Part of a small language model's weights.
Size: 9 layers, 7 heads of 64 (1 for keys and values).
Architecture: rotary positions, tied embeddings.
MLP neurons of a small language model. Each row is named by its layer, matrix (up: input weights) and neuron, and shows model dimensions 160-255. Each number is 500 + 50 x the weight over its row's rms, rounded and kept within 0 to 999. Numbers have three digits each.
After each neuron's rows, "fires on" lists the tokens most often at its 100 highest values on Wikipedia text that the model never trained on.

L4.up2062:588469561595503570449459452479466490520432442452473451526569512562494454411531643576533540470528502521451471496521482487571529437447492571546472482511515481490541492453449486521514474406464488488467564532544401432491462372509540446511547551497504514483512576518542498592492486458525459544
fires on: "the ", "| ", ")", "'", "-", "ol"

L4.up1750:510559576602456503461464509529527561478507581555627574510435537590466467413492526472416532459463457522511464417503535485459471496471425560496469508562522402532466454499518481513478497526541541458492483481482526535372431535551480512581549504491531515547424481469500423471475467435481462528
fires on: ", ", "w", "inst", "age ", "th"

L4.up2034:461528467505493436530436507452506474524461545475463483487439420444465567463442409508617490492498529513497467503406455486474481643441527505536530454488462463514457508449553563433444478510635424494579413461506453387450490492459514461450525439477411432513451416507534462507525519514416597496
fires on: "which ", "s ", "from ", "in ", "as", "s"

L4.up1396:576520454454550469419576587489472491498546512523483534510461483498502503482601452358467496526474485491475531465518533433519550540566464556507452475427458499489497578510457506507479455501483549486563454574490594525416426529561488515547507560621596453394473533499484455339486557552520430473
fires on: "has ", "the ", "have ", "had ", "to "

L4.up1371:613557507450455491571576435515539471363510526426482551530516512465483601532495544441401554476470494501521513491475574504478484561476440509462457568492521534523492577574556515566468601476534506542413510411473430554456537394631565538485501470430458561541513508492475490541500556458573444483
fires on: "e", "u", "o", "i"

L4.up129:513551486577438431443504493548441563507502491515581469532488514491504407446398468468388494560483526492539407421418488544469483444546443544530477444418529542492576496588576399550406539445514440486479461520555502523536496515471535561526562440459528509483527522501488499580438435471610539583
fires on: ", ", ") ", "\", ", "), "

L4.up510:408445438550514538519503530572556523475478517508498559599521457526547514490455536577529525562456498474497423506475464545540541603537488575536542461560513571499540563509514505477542553446550607494529500569493480466502551498574414516500526516520460484559520497568499444565555481555544406513
fires on: "and ", "or ", "a ", "make ", "ed ", "not "

L4.up328:492527431523597421520558496559419501613423470422480466443403478568588657453509497406555575513449458473478508488547577505565468480529533488501512482482446427518408490439585359438480514593592485540572529587443484457469506426534469496613521487598506487474509453588417494485496497541514485453
fires on: ", ", "of ", "\n\n", "met", "marine ", "a "

L4.up2520:450478485567505487483490475568526515443559577530525475540468416565400486452463492461431577475560503499486449569491429582505486552627485547496492456404475463513499502451495554621459492482442470453460484454536461456415501463522593553554476514449391582505479508507467495607591504567466547459
fires on: "li", "ri", "di", "tri", "vi"

L4.up1173:390465454488545504519522543488526575544460454465579446520565499496515439504575521518536551524562445472451468476484482509434514524556530339522483444527593601488459440557567467475424466560609462487525460406469467512484512571514509417496588472526512529519513596492515477510461398569490543559
fires on: "that ", "as ", "of ", "what ", "which "

L4.up154:501549449533474427453453463517558510493524454482590522449581550440489561617497549366433500405465517495526404516556459542493437511432533395436488551403488466483414471512487492478538504536404492572575444495511536519485531518430462446482520468566614442488539581584451573498494479505505556573
fires on: "in ", "sh", ";", ", ", "In "

L4.up2452:540448554563497498440451472511408489448560460478401490527524533471520496434482536552480526533522552470436608526500408467510547488550455584476516554497507535599511484509568467568458434511483519452552489509425490467457491457533556538474444523546569454472451499439516517528510491422566433540
fires on: "and ", ", ", ": ", "from ", "studied "

L4.up2686:438507553460479423549496632501451526409399508450502517463487474529452444473570502442428586415556516536537453392458484549565454524513452539503496546426533522525555549526532587494528468467449498523484571536478471466537494441453436510537546463485454504513433487466444449505652557401605624465
fires on: "i", "e", "er", "-"

L4.up44:531487411446518553535506527481526593530436487495550479468602603420410591448400549540418519491473488434529469545505513500480450562470485453556559500475553472495516421532508556523476498513623449476588417509531527442496543455452613487529496501460499551458432459466492476430558543552512599459
fires on: "'"

L4.up1641:444506561515381557510498473462479593480443481539535466560571489638498533461595540486407472483570529553540506462503518571480453480553492489510547491499485460351476444572437575499465382464486416489502444527517479469536553477644504493440504554544467596452524480468472640489454427543611515526
fires on: "| ", "and ", "the "

L4.up1733:523476466534435482481519516452537506549515570431546569498585461521579433417442551457565577575483538572488551461528666466538556530510565441489458478563446524507433473508445490484582635538504527415436520482487474578550571548436585565535537518453450500421476550520469485514485492379567561485
fires on: "of ", "-", "s ", "in ", "was ", "| "

L4.up1463:547548389527487469609555437438385364517490509397536482576456523532507499454495477532550459430508532462498438568525498519482489514528510556507570517506532478525501483509484619556435457473478512459555502487503582533503531450498474539464548534496481499489525565564430528523533496534431438485
fires on: "| ", "all ", "; ", "power ", "data ", "who "

L4.up105:507535449506562528489517363440449394459487603572472585615530479575456489417449531549523481491506578580480563408489468476520582620497501507487497480555490502519448497493519514574448509359548464473452571453558515537534483485511472661375444597560485499521462437444562520565569431529489609472
fires on: "so ", "than ", "and ", "over ", "or ", "tells "

L4.up1524:481572494485558526491552555512442488509426410524482541455480613506458535511482633489492515501439541464485365471461537431493584521429525525546486491469520504557419426432472537454520562490466525535543500507409522468479513560572519538467424498560423591501407508454575516481526412563472520489
fires on: "'", "ap", "aph", "ep"

L4.up1682:569464427609485564512472558460429599457488491593500475430486588473507516511536486492604506527557505413493521569511500500432425497523433532392538480575464465448536527460483558479473596482498453531550604414524614560478498567526471432511575505513556522554426518519526536460494518564541525525
fires on: "| "

L4.up1626:539487519368544498577514510467390493552524549521536543443528448520523465522524539388458553454513464406496501478511485500529577529525485511461521505404528470536524504573412482479469528572534449470598532520516524424457488590545545494471557504439455500434527573523500556461465529628534488521
fires on: "of ", "-", "and ", "–", "to ", "the "

L4.up799:461508498567544488486512576532526533466568516523606515461455582544601464528463483507496511537521491563439594511538516508444473597465485500526571539552525474575522561589495485489536544468491513537458466525534502512457613470486535544461486494513524463489513501499504550487467494512499515529
fires on: "| ", "-", "6"

L4.up1974:502522400550499478569542500532443448454487468483432442492499514561627472593482522509523479467490497436470513452441449508461525430565375489469403512508471495508485521508545554545544504393483445525535546454551543471489559512468532484417454526501458424513586539434479409535489536454532394517
fires on: " ", "; ", ") ", "it ", "—; "

L4.up1931:581444429416671521548470491558408441442472469533526587481503493552449453473469556453454500430484546489526451555476539446497487532515492437571485500533483486483520492407493545418521461464487500436568554486459519433514459451512577572534474596510414545473513475486485494492507533551476343444
fires on: "in ", "\n\n", "of ", "a ", "an "

L4.up225:560486553499520592594447555469515495603418456492518471494584484476523486499492556490404417565531412465451574524615521497502588573466473547417506530443536522453543451530504451492423468519502515533478510537382495499566644469453503420586538547566476557425475566509557458557559555565522474462
fires on: "-", "k", "z", "y"

L4.up398:514513401410488464586471545447445471453535580503483553546584546444411429435572461480493602485514557545567483541464479509459531546456459524472455468512486571528637497440583455475569542543601467554455474536489533506500445400524459505540504408553471576529420511530409620519476515574500462452
fires on: "up", "af", "ef", "3", "ep", "back"

L4.up444:554444475581444464454531589456494420462568538514532478449534526634615545488502563413439436593571510477481580546553462560555553408526450508491499477470444495427447441548491528457538493440467516505570537537535424546477546494499468533519478537447422394564448636485501508527530514555449496564
fires on: "The ", "this ", "This ", "| "

L4.up1079:531506570471458442435478462485513525437497562537481496483475385377418539526532497452540481579500461477471454452436503472514545367600515513493470448425537409463479518531511537462571518485488466505489551503507455454511467573504513479473460478484476565512501539543417496482542619528454469490
fires on: "| ", "as ", "\n\n", "\n", ": "

L4.up1222:603455547553546562502502553467480511426596512584513473451609482530537483397544455552450571465483505382521529527506495497494555517470501483556392578472568577558446496496514494506520495522510471480490557516516501465581465442572504585552441478543537494520417449482544542530495466506394493447
fires on: "of ", "in ", "across ", "over ", "throughout ", "from "

L4.up982:584485493397534538457470438600485539560542430398526522517514480500617503515432417510526538513513512445517516560575548524508625511545536507482577559574512529528520472532489495435563501488462554469586489501438456401519448491474551465430453543592493528548504509457482521577559518421411493532
fires on: "and ", ", ", "\n"

L4.up2384:597417536575535450468580517450476432478474502404406516503455435526510549523585524442510589605494466397451484492457462422546468549516522571497497455503478475521480506441569550452448475520501456453553488484465521469581466479488439489502497455485486521511542497584480501490517429527431545576
fires on: "st", "in ", "due ", "made ", "equ"

L4.up7:480543493463496586445485443511489556568438432524586641616491423504485580474596473537577501489481423543562546555417499471459515452461514486562439551539465430463471489554533565577511517497423531437544549443439430558474484559469437442589545449469453440417500548581623550495386489556432545492
fires on: "years ", "6", "days ", "9"

L4.up60:518498576597558484443456498544514483458548470422506447479477493458474474537488600464496495507451487381509468495456496540496496471521531514463532543420506476526502532370547462463467503512492495519507541539554503469549513518606497478499546522619431451514528560486463492496538490464542495511
fires on: "-", "pre", "| ", "Pre", "t", "ph"

L4.up1609:456605512440516497460439478473396457543439510521515496476561453419488508503525533550457456513541469486409459539470444504484490510495486473520638546462530505516545513600511461547522437499569510534688569606549527526582481461493579512576529530512496546448533470439537586427501526494449468481
fires on: "an ", "An ", "'", "bl"

L4.up1350:545498507542524438508488520511499540483557428542517503446563499497477484520543450529448565465498527541410469411430518397569589510474532449512586479533560534476572533390565481468485493543521555492474516517429564475441507504529561564552524478544570450387474508533493506565479455511444526501
fires on: ", ", "of "

L4.up723:471481435641528406435522540520489545562649381411602486421489453539442467482562482438485526454577468380494401567495491535466453492502466547525452505424394483375508534430515565506413495460476430523534427498440560474500509465544485551554480388490437545442549501500389466516545481561541481475
fires on: "| ", ", ", "The "

L4.up2590:563481526455412529431441483466544393522490520477419493478499510504591510570470475499507462547578556436584500425427435480468515541517453525431618570400447482398519406458510547556520428415419483528547510463440560435439467509547543497476442557432501494441455495541525545503488409550442547484
fires on: "and ", "or "

L4.up1793:537517558426509505506478503543479560463540485474476476454527574417511521539429450576480537488530524518424493524539425504526532445467455451516509549515425576433523442543517481505590485516462454401575509554415520515467472466600516513566406463433561484440558479424537456551479381464444520500
fires on: "and ", ", ", "but "

L4.up79:408458455494480564592425520461509475457488471459443478499597422550515558520533487408463555597503453513463564347472438484508590415483496488516512465557563540515505533505589542497490466440459371470429502426420490496477455473567598473504519532497529500450504469590502462396459568449506486490
fires on: "| ", "-", "l", ".", "was ", "at "

L4.up699:570453460579469448435560479558521520523529449457640463541513624498586498483527479455527524489590525449551653477487422429435512467559571600454584416507372555447565448501464495505456593592465485462578456412562519398468584451516485460455521579468512499492384427549683494557523551524475525460
fires on: "| ", ".", "– ", "inn"

L4.up301:517432553513556565494472513459484482500548453512507577485431456455420551490493492601543489551581538439496510538533472608532582482541489552494454565450409597605488475456608407494478545472514536498604498497445498460526497442542465509432461611558494503484502554463526483584541505390468443474
fires on: ", ", "; ", ": ", "- "

L4.up1062:526425538557474591446442470533474548456521510538568560493555523508517366462549539453414509491569575402467488453500568470539468579391569487420526583428509532612576502505480555485577405527455538519485589515536512418512469402588491507500451464522536545540535490473513531519524612494452488525
fires on: "of ", "-", "\n", "\n\n", "across ", "throughout "

L4.up139:563547513557481404529441552532512524535576515513504505446492585490493488440567477544496481395532461423489474518550442543516529514473497519504543503521483507458452474446453472548412473574467535425505492518485525547477418480527456463546522427480490538493579523448538580580435449501487481574
fires on: "/ ", "a ", "% ", "grew ", "years ", "and "

L4.up1148:542502570446491458493456514492499505406469511358531492490443501605564493426590500525445467449446548567381471539414558450464487550521498512491518394444448458538499421565449443573462428435426500540571553517483508523462516539564575521469432472406560529620528542497415487465458367560556393520
fires on: "W", "| ", "w"

L4.up1206:485403518636439528582470465528470484542460512500499458449483509532425536505491584490525550487409480566490491575454507459514497499496417541485566539436573539441435438449491525519560469493498536414564519422548551523478544536556480519543590530546405427475544540555483461534508545406458512542
fires on: "of ", "as ", "'", "were ", "are ", "the "

L4.up945:497512596600440485445534505507494466513511476512465579406444453521518538458573563572494561439402513441565490443533578460522584500447516517500372508558491471431473469458459504547523578466500487480454548515489501541564431451522520504594505421499503473450538544458509610505549497491464504510
fires on: "| ", "\n", "\n\n", "pr"